python train.py --n_layer=9 --d_mlp=2048 --rope_base=10000.0 --qk_norm=false --init="orth" --optimizer="adamw" --weight_decay=0.24 --lr_head=0.00394 --grad_clip=2.0 --final_lr_fraction=0.03 --seq_len=2048 --doc_mask=false --train_tokens=1028000000
MLP neurons of a small language model. Each row is named by its layer, matrix (gate and up: input weights; down: output weights) and neuron, and shows model dimensions 560-687. Each number is 50 + 12 x the weight over its row's rms, rounded and kept within 0 to 99. A neuron's up and down rows have the sign that makes its largest values positive.
After each neuron's rows, "fires in" lists the words (lower case) most often at its 100 highest values on Wikipedia text that the model never trained on.

L3.gate1436:38 63 68 58 49 57 61 68 55 58 45 36 38 50 65 64 54 61 44 56 54 60 37 52 55 46 31 51 35 34 40 72 43 54 59 55 64 39 74 53 55 44 51 57 59 66 40 43 28 62 39 49 30 53 49 29 33 53 66 42 52 44 33 69 46 51 73 55 35 52 17 42 41 59 56 52 47 36 42 45 54 66 62 43 42 62 55 58 69 48 38 56 45 50 44 58 45 49 37 58 47 45 59 61 43 50 48 47 49 41 64 48 61 41 35 54 56 47 57 49 61 54 23 48 56 61 61 64
L3.up1436:26 52 57 50 51 63 43 33 77 57 42 42 34 57 70 57 59 64 47 68 41 67 37 51 44 43 48 39 26 63 31 45 37 31 43 68 63 37 54 30 24 21 60 49 69 47 39 74 70 41 47 51 35 51 39 54 48 61 56 51 35 22 55 44 60 64 44 71 58 67 65 48 51 69 39 48 28 45 53 59 68 59 58 49 20 44 43 53 76 58 61 33 70 53 41 41 48 53 62 59 58 64 52 53 61 62 60 39 44 31 47 59 51 29 41 52 68 56 35 53 78 56 45 66 64 38 41 59
L3.down1436:30 43 40 62 44 45 31 62 64 38 24 63 50 64 57 50 40 57 53 73 74 62 46 50 51 55 26 58 64 52 23 49 31 70 38 55 50 47 56 46 42 56 41 43 43 46 56 57 70 57 49 61 56 44 48 34 45 59 37 50 44 27 26 35 47 68 33 55 61 52 65 48 36 46 59 58 42 53 36 57 73 44 70 40 22 31 57 68 78 60 63 45 28 71 28 51 37 31 42 45 51 47 42 53 54 58 54 32 55 32 45 60 59 45 54 44 54 48 23 43 60 40 52 79 56 51 40 46
fires in: "be", "also", "commonly", "e", "usually", "generally"

L6.gate1229:55 65 32 62 32 50 26 40 42 46 70 41 63 47 61 70 53 36 08 49 55 55 53 42 52 51 46 56 57 39 33 50 55 47 55 51 45 49 46 64 58 66 66 56 41 63 53 53 64 65 63 54 45 31 56 59 27 75 35 43 45 74 59 50 60 35 53 43 55 50 53 20 62 44 56 35 82 53 47 51 37 77 39 59 54 41 37 30 45 61 44 38 43 39 43 27 67 48 46 67 59 60 46 58 58 62 63 45 48 48 46 51 46 59 41 53 57 55 59 53 50 56 38 50 57 40 38 46
L6.up1229:59 57 58 43 45 65 45 46 63 52 58 28 54 52 61 65 28 43 48 41 64 49 55 54 61 87 52 42 49 43 39 42 65 31 59 48 51 51 70 70 55 57 40 68 55 59 56 60 37 45 40 42 66 46 63 77 41 66 51 36 76 36 36 42 75 50 48 50 38 49 54 28 52 46 66 63 38 52 54 38 62 41 45 54 42 36 73 27 56 55 43 51 56 55 74 47 18 54 38 53 45 55 42 66 46 45 61 63 44 59 38 53 46 52 52 72 63 45 54 53 57 49 63 21 56 49 73 56
L6.down1229:51 33 28 76 48 50 52 44 40 52 56 50 51 29 47 76 51 39 50 53 43 30 48 73 68 59 43 42 53 43 51 37 57 50 41 53 31 45 35 49 50 40 50 61 68 52 53 47 33 64 58 49 34 36 51 48 43 36 38 50 56 84 77 37 50 41 54 40 50 59 40 50 49 45 26 53 53 51 48 45 38 45 63 46 48 39 33 45 45 52 50 38 41 39 57 31 51 32 36 46 67 69 37 52 62 40 71 71 50 51 61 47 74 50 60 43 57 38 59 41 48 32 49 52 38 63 40 39
fires in: "the"

L3.gate318:37 62 40 57 63 50 52 39 54 61 74 37 35 40 58 65 37 69 45 42 59 47 49 37 64 66 39 48 38 52 51 46 36 47 51 53 56 45 36 38 60 53 38 61 49 37 49 62 54 52 44 67 31 34 31 62 41 62 42 64 51 34 65 55 51 61 49 42 64 50 47 42 26 61 43 33 36 51 55 60 48 57 56 41 30 51 44 44 60 28 68 46 62 43 69 70 59 57 63 53 73 42 66 53 61 59 51 57 68 25 62 56 24 47 58 58 52 52 50 30 45 70 47 29 60 30 41 41
L3.up318:39 76 41 53 57 71 27 63 45 39 47 38 54 40 55 57 59 67 53 62 41 49 35 50 62 37 63 41 51 39 57 62 60 51 57 53 75 65 55 57 54 55 76 47 45 52 53 53 59 55 21 52 59 43 59 56 37 31 35 35 74 35 53 77 48 54 42 43 24 33 43 57 33 56 45 32 60 44 41 68 47 41 48 44 50 57 49 44 46 46 37 61 61 48 54 53 60 54 61 60 70 46 54 59 55 32 27 47 43 46 43 60 51 45 60 48 55 41 58 51 50 58 50 62 55 51 50 40
L3.down318:69 61 20 34 47 47 41 43 47 32 47 62 56 41 46 71 45 22 43 57 48 38 40 38 38 63 54 44 42 47 55 60 76 66 64 54 72 71 38 39 35 43 69 42 33 33 53 43 47 46 33 40 45 67 51 47 48 37 45 33 55 53 43 61 71 55 47 33 35 46 52 61 61 58 45 33 49 54 41 48 55 34 51 41 79 59 37 52 42 69 45 50 49 56 55 53 46 51 52 46 62 25 38 55 55 48 55 71 40 73 43 47 59 50 30 59 52 44 52 39 41 46 44 36 61 60 44 13
fires in: "5", "0", "end", "in", "ended"

L6.gate186:34 43 56 44 75 60 38 63 28 51 50 57 49 56 51 65 35 55 61 59 82 48 53 51 64 50 33 50 61 81 43 50 42 54 48 53 58 58 45 50 43 63 46 50 53 53 69 62 60 49 70 56 50 65 38 51 49 52 62 30 41 54 29 52 64 51 49 40 56 41 51 44 56 44 50 66 45 37 60 48 47 53 53 31 51 52 45 58 63 57 57 26 61 60 35 55 50 62 50 54 34 50 60 65 57 54 48 26 46 68 38 66 51 63 40 42 39 46 46 34 53 48 41 47 50 59 55 54
L6.up186:57 52 41 35 67 42 52 41 43 37 48 28 36 48 58 40 44 50 40 61 60 60 58 66 64 43 48 62 63 40 44 40 28 54 39 46 48 55 35 54 30 62 45 46 42 55 59 50 61 33 39 48 71 34 58 56 71 41 60 51 59 58 57 45 65 52 49 37 54 49 60 31 46 64 38 49 55 62 56 64 39 40 56 48 38 55 78 42 45 50 65 34 51 56 38 52 52 37 36 54 32 40 58 52 49 52 49 27 42 51 54 56 39 42 60 58 40 57 63 61 52 61 51 43 59 63 53 60
L6.down186:53 61 55 50 70 56 37 37 39 45 34 38 51 41 54 50 21 43 35 56 45 44 57 51 57 33 42 34 46 73 55 58 57 54 58 53 43 65 32 61 78 68 59 31 49 51 34 56 36 48 29 48 58 49 33 62 50 74 44 47 55 36 55 37 58 37 45 51 49 43 49 60 41 62 50 66 62 56 45 48 49 48 46 55 52 60 25 31 26 39 40 60 59 41 50 64 59 43 49 25 50 55 51 48 45 51 43 48 56 41 36 68 59 52 71 43 33 32 70 38 37 42 58 51 60 63 43 67
fires in: "5", "8", "3", "4", "6", "7"

L3.gate1386:39 79 56 38 45 29 43 47 59 49 55 56 45 62 42 62 47 35 40 48 52 51 50 42 58 50 62 56 57 51 53 38 41 48 56 48 57 38 53 62 51 55 36 50 51 57 55 45 56 50 49 63 65 55 49 32 78 56 33 51 35 57 47 46 42 42 69 35 55 32 47 42 67 64 42 42 46 50 55 68 46 36 63 34 63 31 53 32 35 38 38 44 52 41 70 55 67 64 68 61 47 52 63 36 40 54 70 49 40 50 57 58 37 35 41 50 35 40 44 65 61 42 37 61 59 70 47 65
L3.up1386:44 85 43 63 52 61 39 64 46 65 30 50 53 43 53 59 59 58 47 34 50 63 54 45 61 41 38 60 57 53 47 39 56 41 42 51 49 52 54 71 54 47 25 38 68 53 53 53 39 38 29 56 68 53 63 62 38 54 43 72 59 60 47 46 74 52 70 50 43 55 53 59 39 48 63 35 54 39 41 56 38 51 69 63 54 60 66 65 31 53 44 71 47 58 55 79 38 59 46 33 35 41 38 42 56 41 43 40 60 55 35 46 62 27 53 35 49 51 50 43 60 55 55 60 51 85 45 58
L3.down1386:55 59 55 48 67 48 54 38 68 37 50 50 43 62 47 52 56 47 65 61 27 39 58 53 51 50 50 53 51 66 40 45 57 69 51 39 60 50 54 33 54 53 75 61 49 47 36 59 68 42 73 35 40 59 22 42 47 39 46 45 45 60 69 56 45 75 50 22 67 60 54 45 59 29 49 42 57 58 50 50 68 28 32 54 46 41 62 21 58 53 51 44 32 40 54 39 42 58 60 48 64 58 56 49 51 42 70 53 53 25 61 46 29 54 41 78 33 53 43 56 47 54 47 57 47 71 54 55
fires in: "and", "station", "role"

L3.gate1817:38 39 77 38 55 52 47 50 33 44 52 53 36 60 36 59 44 62 69 69 53 46 53 40 45 58 53 26 44 52 56 59 54 51 51 34 49 48 35 38 67 24 37 70 55 45 42 77 59 56 63 59 52 60 44 56 23 53 62 43 34 48 19 65 42 34 45 39 51 58 35 48 47 45 33 58 37 55 57 62 41 26 55 48 39 52 52 51 73 43 57 60 55 40 52 54 57 50 77 47 56 80 56 65 37 50 45 58 79 54 37 58 49 30 38 66 53 63 41 50 37 61 37 52 56 42 63 54
L3.up1817:54 43 81 56 40 52 44 75 49 51 52 51 50 56 70 57 42 77 37 60 50 51 56 69 56 39 72 56 17 38 49 47 70 41 42 46 44 59 46 56 41 27 51 61 49 44 42 22 52 48 78 59 40 65 47 34 54 29 72 67 44 48 58 44 40 37 66 43 39 49 60 36 51 44 53 22 51 58 59 52 55 62 44 46 44 55 30 50 51 31 57 63 53 60 47 47 51 61 48 64 82 54 46 68 44 56 53 58 69 50 60 37 65 43 52 40 61 72 48 51 43 45 44 57 78 35 58 57
L3.down1817:48 30 70 50 45 59 62 62 36 45 31 42 46 35 53 60 49 67 75 34 62 32 37 61 66 46 71 60 45 38 55 50 50 47 63 69 40 70 55 70 44 45 60 42 43 43 48 31 54 42 74 52 36 49 46 44 49 44 37 37 39 76 56 60 51 58 52 61 70 59 55 51 60 49 56 38 48 51 70 40 78 52 33 51 55 61 44 47 46 50 42 67 47 53 41 33 52 62 50 52 65 38 53 52 62 48 55 73 55 39 34 52 54 52 46 29 51 62 20 51 52 46 41 39 56 31 45 52
fires in: "of", "in", "the"

L6.gate1952:46 45 68 44 57 61 50 44 48 47 49 53 57 53 36 42 44 79 50 56 63 48 65 43 40 59 44 68 47 54 61 65 54 49 15 52 51 70 52 59 62 65 57 51 58 62 45 60 60 94 59 60 70 72 35 66 74 80 18 58 43 37 42 38 42 57 46 34 61 27 51 38 45 39 57 53 59 40 78 53 49 48 47 59 47 56 62 45 47 52 39 46 36 37 54 52 33 51 45 62 41 68 41 40 49 71 46 56 40 64 56 61 39 52 42 19 44 53 41 56 49 46 43 41 41 30 55 50
L6.up1952:51 49 40 30 35 55 33 32 47 52 45 41 61 59 32 49 40 58 63 45 56 44 45 50 53 68 60 71 45 39 49 38 23 46 28 50 36 34 56 49 46 70 40 26 57 41 54 42 28 70 54 49 74 74 49 70 55 59 57 46 56 54 49 50 85 53 57 53 48 40 40 39 56 56 56 37 46 62 41 62 33 63 51 31 59 69 50 57 46 78 44 62 46 42 55 38 48 46 43 54 56 26 53 63 64 66 24 61 53 53 48 41 31 49 67 39 44 45 34 40 58 43 58 70 45 37 57 34
L6.down1952:49 33 62 43 57 58 57 63 35 73 44 51 46 50 33 60 48 61 49 49 34 22 68 32 33 74 49 73 59 30 61 25 44 56 77 64 58 66 71 58 30 38 62 58 44 29 35 59 48 41 47 57 55 78 67 42 49 32 43 42 51 78 64 42 47 65 41 43 54 53 55 33 55 41 63 56 37 42 45 38 29 35 45 45 57 22 48 26 40 62 51 52 33 49 47 47 82 34 48 59 44 35 59 56 56 66 46 55 49 40 53 37 54 65 70 25 62 54 72 54 36 44 35 43 45 51 51 39
fires in: "the", "named", "as", "1st", "3rd", "was"

L6.gate178:50 55 59 42 57 56 87 50 60 75 50 64 50 56 36 59 41 59 61 49 58 41 52 52 51 62 55 62 41 65 58 34 34 40 48 47 50 36 52 51 70 61 33 29 35 39 38 63 30 52 70 53 41 41 61 60 51 53 42 52 27 58 48 62 51 61 77 34 39 43 45 65 66 56 29 50 39 66 66 47 48 59 45 51 42 44 27 45 51 52 50 74 55 48 49 57 50 59 53 35 41 53 35 45 42 37 58 59 72 44 55 69 45 57 48 44 44 39 60 41 44 39 50 55 65 71 78 40
L6.up178:45 62 56 24 36 69 54 68 64 54 57 57 51 70 63 60 43 52 39 46 57 57 34 56 56 50 52 45 44 70 45 56 26 48 54 52 66 48 21 55 67 52 42 53 47 38 23 69 63 42 58 57 43 54 39 36 51 55 37 42 50 54 51 53 67 51 58 72 53 42 49 54 42 70 34 43 26 45 76 51 40 57 59 34 66 58 49 54 70 62 66 41 64 29 40 54 31 52 75 41 38 55 36 47 53 48 26 30 72 43 44 51 79 61 13 40 51 46 64 69 82 56 47 33 57 35 39 52
L6.down178:42 31 62 43 53 61 42 62 34 49 53 49 40 44 53 54 35 64 56 70 47 70 37 75 62 65 55 31 35 30 46 55 47 78 52 64 62 75 41 29 71 60 51 58 34 48 50 50 29 32 53 52 46 43 66 67 52 54 56 31 54 44 55 44 35 45 54 42 33 58 49 55 53 54 53 58 46 37 42 41 59 54 51 47 65 45 47 58 55 37 44 55 39 34 61 40 42 52 61 39 50 54 77 62 58 13 34 43 44 61 48 48 44 62 49 51 52 58 57 48 52 73 56 36 65 64 30 36
fires in: "for", "over", "in"

L3.gate600:45 69 59 54 55 59 48 82 39 38 43 36 55 35 53 65 58 69 75 58 52 56 69 55 74 26 46 49 31 62 35 49 49 41 32 47 60 37 48 29 72 59 34 60 61 54 20 70 44 65 62 51 41 35 23 45 39 56 54 70 47 54 59 73 44 53 63 39 49 57 40 71 49 45 27 55 64 64 62 37 43 45 49 40 53 53 39 29 48 56 33 55 38 51 42 66 47 54 48 59 64 44 45 70 40 32 29 55 67 42 51 53 55 39 67 37 47 43 46 71 29 42 56 32 47 45 61 39
L3.up600:43 64 63 70 57 27 72 52 57 33 42 63 45 37 60 63 58 48 42 49 47 55 38 57 52 46 76 26 48 51 49 53 53 44 51 47 47 50 43 38 57 51 58 61 65 54 48 39 35 35 52 63 58 41 53 34 53 29 86 59 48 53 31 43 46 49 70 61 46 48 44 56 44 70 54 56 51 46 63 39 66 49 35 23 60 52 43 50 62 33 79 61 31 45 41 68 57 37 61 45 66 40 43 51 42 47 62 53 75 52 64 45 57 47 72 55 42 24 56 67 39 56 61 52 64 47 51 37
L3.down600:57 34 28 70 60 45 66 47 36 55 28 51 46 53 50 60 33 43 27 50 46 47 43 57 73 64 52 39 48 50 47 68 34 45 46 49 46 38 38 43 40 57 74 64 48 42 59 50 63 45 59 58 50 52 47 60 58 39 69 56 50 44 46 44 46 60 60 61 26 48 46 39 49 52 46 59 48 54 62 30 45 80 38 25 33 58 45 63 63 42 50 64 26 47 48 59 57 29 51 36 61 50 53 44 63 41 65 39 67 44 52 49 58 48 43 73 41 38 51 39 59 40 41 39 33 68 54 15
fires in: "the", "before", "after", "1", "when", "object"

L3.gate808:39 64 56 49 63 62 55 61 41 54 64 45 57 31 77 69 41 39 54 42 46 50 56 54 40 38 26 36 33 70 44 53 53 59 44 44 46 37 53 58 49 37 61 44 58 66 53 50 30 51 49 48 40 40 46 39 37 28 57 45 38 30 27 79 40 53 32 63 35 55 31 44 29 51 59 45 21 39 42 36 47 57 46 43 37 67 49 43 56 23 62 64 17 42 45 79 29 66 84 71 79 48 37 61 50 49 55 58 63 47 72 43 50 40 48 50 52 51 37 33 55 61 69 56 55 54 44 56
L3.up808:26 52 54 44 56 51 53 58 47 38 49 60 46 54 35 64 68 60 49 50 52 53 36 47 39 45 53 27 49 60 68 57 57 64 37 38 62 46 71 41 30 44 50 63 65 47 57 38 45 57 41 46 46 60 68 39 47 44 58 64 24 42 47 55 37 55 49 61 55 49 32 36 38 60 48 46 44 41 51 43 51 53 52 47 53 51 43 59 44 64 42 40 52 66 51 51 34 43 37 69 63 51 69 47 53 61 75 63 46 40 46 40 48 34 53 56 55 25 56 44 45 58 74 80 31 68 49 63
L3.down808:38 41 67 39 71 34 39 39 73 43 36 27 48 64 55 41 59 55 40 44 60 64 58 56 50 58 61 48 70 49 40 58 40 41 65 59 63 45 53 66 34 60 51 51 38 41 42 67 56 53 54 50 52 55 71 78 70 61 26 53 51 33 38 55 39 55 66 58 52 62 43 46 45 42 52 36 40 57 55 44 38 51 49 50 49 52 53 55 51 42 45 34 55 32 50 53 48 50 28 42 51 35 64 56 54 70 72 78 46 24 53 63 63 53 60 51 44 36 57 45 58 44 42 62 71 53 44 34
fires in: "is", "be", "the", "was", "generally"

L3.gate676:39 55 52 59 38 35 40 44 65 50 41 43 25 51 36 66 58 54 29 49 48 56 58 39 54 71 71 49 52 58 48 78 46 41 63 41 52 47 39 55 47 55 60 55 43 66 40 57 46 72 37 35 54 42 18 53 70 64 56 49 37 75 44 53 59 53 53 55 34 57 35 46 49 84 41 19 47 57 52 52 26 59 56 38 53 48 32 42 46 62 35 38 58 32 48 60 53 40 27 58 45 51 75 52 28 39 50 27 48 60 56 38 60 49 71 48 44 40 67 45 60 39 45 54 47 68 43 62
L3.up676:48 65 37 46 57 37 54 18 54 40 52 36 53 53 44 52 61 47 33 56 53 48 52 66 53 34 44 44 42 61 64 11 39 54 37 79 41 52 48 55 62 33 43 53 37 22 49 35 37 42 55 34 29 58 40 39 38 44 52 61 30 49 50 55 54 48 64 32 26 68 49 54 40 50 62 68 49 44 62 50 41 47 40 30 56 62 34 71 35 41 51 48 49 54 56 59 53 49 52 35 37 30 45 56 67 46 54 57 47 46 34 70 63 54 65 29 50 70 56 59 60 61 38 42 40 62 52 56
L3.down676:57 53 52 31 36 71 40 44 44 56 42 48 16 59 37 48 44 65 37 56 37 54 57 58 42 82 54 49 30 57 28 28 43 54 59 52 72 53 46 78 50 55 61 52 61 67 46 40 42 71 57 39 50 61 33 49 48 49 36 55 27 56 41 40 42 37 65 44 52 68 29 26 46 49 33 30 29 41 49 58 51 50 38 60 55 50 51 66 66 48 48 55 36 66 67 26 62 45 34 47 26 39 44 65 51 48 38 34 65 63 56 35 61 44 81 47 45 48 41 53 45 38 56 75 58 63 42 65
fires in: "in", "or", "and", "deaf", "deities"

L3.gate2034:64 75 46 41 52 56 66 63 62 28 54 23 50 28 60 66 40 56 57 48 53 31 43 56 60 54 69 46 59 50 49 69 65 39 30 56 38 47 33 68 67 42 26 45 49 47 47 63 50 36 34 42 75 57 49 45 30 51 52 52 36 43 29 55 55 69 21 50 42 48 51 57 59 44 52 63 42 65 48 47 47 54 50 32 53 50 26 75 50 44 71 44 48 26 45 45 58 59 45 40 31 37 52 49 59 43 54 31 48 53 43 74 54 47 55 34 59 35 40 61 58 56 33 44 57 68 37 54
L3.up2034:50 34 28 64 48 62 52 73 50 16 40 58 58 24 60 49 64 53 49 44 49 54 45 35 69 47 63 73 56 55 48 54 58 63 44 59 53 70 35 52 57 47 47 57 63 40 37 76 47 53 34 52 51 43 53 65 44 63 14 48 54 35 54 50 43 50 34 66 58 42 51 71 48 55 75 46 49 39 30 53 45 48 46 33 44 27 58 49 65 54 50 52 40 46 56 44 31 34 47 43 46 47 55 53 41 71 42 73 53 46 61 30 66 80 32 26 53 57 59 63 66 73 41 52 45 47 51 41
L3.down2034:49 40 34 33 40 51 54 50 63 27 37 55 40 23 50 13 61 36 58 35 48 46 54 30 43 57 63 68 57 43 45 63 69 63 27 57 39 54 70 67 52 41 53 50 39 52 66 72 63 61 41 42 53 36 49 37 65 44 26 75 46 52 33 41 22 60 37 60 32 47 47 50 62 49 65 46 48 63 41 46 52 54 52 45 49 48 55 63 41 45 58 49 46 35 56 50 42 44 56 41 43 56 66 62 51 76 40 63 40 61 73 56 62 59 25 55 65 37 52 66 60 55 52 38 37 47 44 34
fires in: "name", "as", "called", "brother"

L3.gate887:56 55 37 50 38 56 52 58 64 44 37 40 24 39 12 41 11 59 62 47 60 56 58 28 54 45 61 42 58 52 43 60 54 59 39 63 61 53 36 44 44 61 54 40 69 42 50 55 44 83 43 57 64 41 43 53 50 54 55 52 35 32 52 75 54 39 46 35 39 63 57 55 20 46 38 69 45 59 51 51 33 42 50 49 37 62 45 44 44 49 49 48 52 43 55 35 57 59 58 49 66 59 36 39 44 39 63 26 42 63 71 46 52 47 49 49 35 68 49 52 26 58 49 75 51 42 22 49
L3.up887:65 45 51 50 52 46 53 64 41 44 52 62 42 39 34 66 28 41 40 19 47 52 54 42 61 53 62 38 37 60 37 42 37 52 36 67 49 47 46 56 51 68 51 64 75 44 69 55 54 49 50 46 45 50 54 57 54 60 41 62 41 60 67 82 57 43 69 28 46 47 63 45 54 48 34 47 34 32 70 47 52 41 58 40 54 58 48 39 41 37 35 20 52 26 49 40 56 37 53 52 68 48 47 51 42 49 53 41 44 61 69 32 56 42 63 36 48 54 31 56 37 41 34 67 23 77 44 34
L3.down887:52 38 57 46 73 45 65 51 44 36 65 49 50 44 64 48 49 34 34 39 56 37 46 44 64 56 47 47 48 48 53 71 47 41 72 54 54 53 42 48 54 46 77 55 48 52 56 50 74 38 56 50 43 37 40 53 57 67 32 55 51 81 62 46 37 54 54 38 38 60 45 53 47 54 53 65 46 60 72 32 65 39 53 60 57 49 54 55 36 44 68 36 53 44 59 33 46 54 67 49 40 66 58 35 50 33 68 66 40 57 51 50 53 73 44 47 42 46 53 65 49 50 63 42 39 46 53 60
fires in: "as", "father", "son", "daughter", "brother", "mother"

L3.gate1205:62 69 53 46 46 60 47 49 40 58 69 56 61 46 32 59 54 51 54 73 58 28 62 69 56 40 41 50 61 58 30 31 46 52 27 44 39 51 33 38 57 44 35 38 36 44 36 41 48 33 68 67 38 41 51 52 54 68 79 48 59 62 43 51 52 44 41 33 30 64 38 59 28 34 72 66 46 49 57 51 28 62 51 34 43 71 58 50 34 66 61 42 35 34 45 56 50 60 41 34 49 35 56 67 48 38 54 45 55 37 42 64 25 47 45 69 52 32 50 25 35 42 55 46 46 67 65 32
L3.up1205:51 57 49 62 34 73 47 34 48 52 51 40 43 71 52 58 69 67 44 47 41 57 53 60 37 59 44 54 83 76 26 44 38 49 49 49 57 34 52 36 44 39 48 27 46 43 77 52 45 39 37 66 24 48 63 46 50 67 67 41 38 76 37 55 58 55 55 50 44 39 63 55 44 60 50 54 57 50 48 43 33 67 35 13 32 53 45 73 37 61 48 39 47 50 44 49 62 68 59 41 52 59 58 57 65 37 62 57 45 31 51 54 79 55 48 42 50 48 38 32 23 39 59 39 50 71 55 47
L3.down1205:26 52 62 65 31 53 66 49 57 18 38 44 35 57 49 50 54 56 49 53 38 57 64 58 39 48 54 41 67 56 36 74 61 46 52 39 70 45 59 47 37 62 67 42 47 50 60 56 50 42 52 62 51 56 51 54 54 60 59 61 34 61 71 57 47 48 44 69 55 55 55 46 43 75 65 66 62 52 65 62 43 43 47 40 54 53 26 66 48 58 44 56 47 82 52 45 54 50 57 55 63 69 46 47 62 29 46 53 36 56 37 50 44 45 58 48 46 52 40 61 48 40 43 60 53 64 52 59
fires in: "in", "it", "on", "informal", "atmospheric"

L6.gate528:46 56 47 65 48 39 59 52 50 54 45 40 40 35 43 50 42 77 45 47 58 60 55 44 43 43 50 41 33 79 51 50 51 42 49 54 33 41 32 30 53 56 35 46 46 81 45 77 78 72 59 40 36 40 49 55 30 68 57 48 26 31 37 45 54 53 49 57 38 46 58 35 21 62 52 54 57 60 63 53 45 44 59 33 58 60 42 48 70 48 53 53 65 53 35 50 53 42 73 25 55 54 43 58 59 65 70 46 54 72 17 42 51 36 55 36 56 39 45 51 44 56 34 46 50 58 61 50
L6.up528:44 51 43 64 48 25 46 47 69 46 29 49 48 40 61 63 73 40 58 38 33 41 53 57 24 49 56 49 59 47 48 82 53 48 64 19 47 65 42 55 35 62 47 49 44 57 63 56 64 55 38 48 66 41 49 42 58 37 56 60 44 56 44 58 43 58 68 63 42 51 55 52 40 74 48 60 47 52 64 21 39 45 43 54 41 59 49 53 57 42 55 42 68 39 42 32 50 46 40 21 40 36 42 37 45 28 48 48 45 66 35 46 45 44 55 52 58 62 41 69 52 46 58 38 48 38 62 46
L6.down528:26 44 62 42 48 51 43 24 36 46 36 40 47 69 34 56 52 53 55 46 56 50 49 35 38 49 57 52 46 36 46 47 56 47 61 43 57 45 57 31 45 47 40 46 40 61 41 41 68 49 53 74 61 36 62 72 56 46 53 42 60 44 48 43 67 30 45 58 41 43 67 32 60 40 43 58 51 49 38 44 51 37 34 48 60 43 54 30 42 61 46 50 45 65 69 65 45 45 45 73 36 42 47 70 65 59 36 52 46 45 47 50 55 51 47 55 74 61 38 43 22 47 60 77 61 46 79 53
fires in: "to", "2", "1", "the"

L3.gate1373:52 45 33 26 82 78 63 56 64 52 64 48 40 30 60 65 60 30 79 44 62 57 42 70 57 49 47 44 56 58 33 69 47 42 18 52 36 61 41 31 63 48 49 59 48 59 45 65 71 47 54 55 53 48 38 56 39 61 45 47 36 62 55 33 50 68 60 62 63 49 52 50 55 70 49 46 50 55 32 37 40 49 49 29 32 67 54 67 63 48 74 60 78 29 54 46 58 59 37 51 49 37 60 48 30 42 31 45 32 36 51 48 65 51 37 45 47 64 44 57 54 66 56 29 59 70 62 41
L3.up1373:52 60 54 57 61 67 46 61 64 53 54 55 35 45 25 66 45 19 58 45 59 48 57 76 39 49 60 72 48 61 57 44 75 45 43 51 56 59 35 53 60 37 52 56 57 36 54 83 60 48 40 54 57 55 40 59 61 62 62 55 20 39 59 47 54 45 59 52 45 43 48 58 60 58 70 45 51 38 43 58 35 48 49 49 39 71 71 74 77 42 50 32 64 21 65 53 46 38 30 56 41 41 64 49 42 66 39 59 51 32 45 49 48 43 42 59 57 40 55 73 59 54 50 51 55 70 53 52
L3.down1373:48 40 28 40 62 56 52 61 67 41 50 45 48 26 43 37 38 40 61 33 59 53 38 46 34 46 56 38 50 58 44 65 57 47 55 57 44 51 47 51 71 64 57 56 72 44 50 85 53 41 59 50 54 31 28 43 36 52 53 47 33 51 62 46 45 47 56 45 40 35 54 51 74 34 63 55 32 54 47 40 50 36 41 59 44 48 56 88 51 35 61 29 70 34 47 49 46 56 59 45 33 42 48 45 31 45 53 65 38 57 35 59 39 69 28 46 56 47 63 74 61 39 40 51 51 55 65 35
fires in: "father", "mother", "wife", "brother", "parents"

L6.gate1285:43 60 39 54 48 50 31 60 43 49 54 64 60 42 22 65 51 57 31 45 62 38 58 60 31 50 30 35 49 44 65 57 35 48 53 52 64 45 31 48 47 39 51 41 68 40 40 40 52 61 65 44 46 55 63 42 59 62 28 63 64 46 46 45 50 61 49 55 56 48 23 37 56 27 45 42 65 56 51 33 51 51 52 57 44 56 58 52 46 59 52 60 69 58 41 15 49 65 62 40 41 34 62 39 46 61 51 62 49 71 46 73 36 65 38 42 59 46 45 30 68 50 53 51 52 44 63 29
L6.up1285:26 66 49 60 34 67 65 59 57 58 39 44 49 45 53 70 35 48 42 45 68 51 47 45 46 32 48 46 27 52 54 38 62 49 55 46 35 60 40 64 46 16 62 49 27 35 28 46 46 52 43 38 46 49 49 44 48 39 55 43 34 50 36 63 43 48 46 48 56 59 33 52 49 42 67 46 50 63 51 37 71 64 54 64 47 45 55 46 68 24 77 51 62 34 38 41 44 48 59 46 66 51 39 65 41 84 39 66 55 43 55 56 59 54 49 52 45 45 49 47 55 53 59 71 59 55 43 46
L6.down1285:45 50 55 45 38 35 37 50 24 71 36 50 50 46 65 47 48 34 53 50 67 57 51 50 68 56 63 51 57 69 55 49 54 60 41 68 33 53 51 30 37 30 60 45 53 47 46 35 63 49 35 19 37 42 55 49 35 50 52 54 43 54 33 48 53 35 54 50 53 56 29 39 51 37 71 49 55 48 39 66 64 47 56 43 55 67 38 24 39 39 47 70 44 46 85 49 22 63 55 52 67 47 53 53 54 44 54 40 40 48 57 50 23 76 47 64 74 51 55 55 26 41 61 51 42 42 58 50
fires in: "for", "the", "to", "disease", "rehabilitation"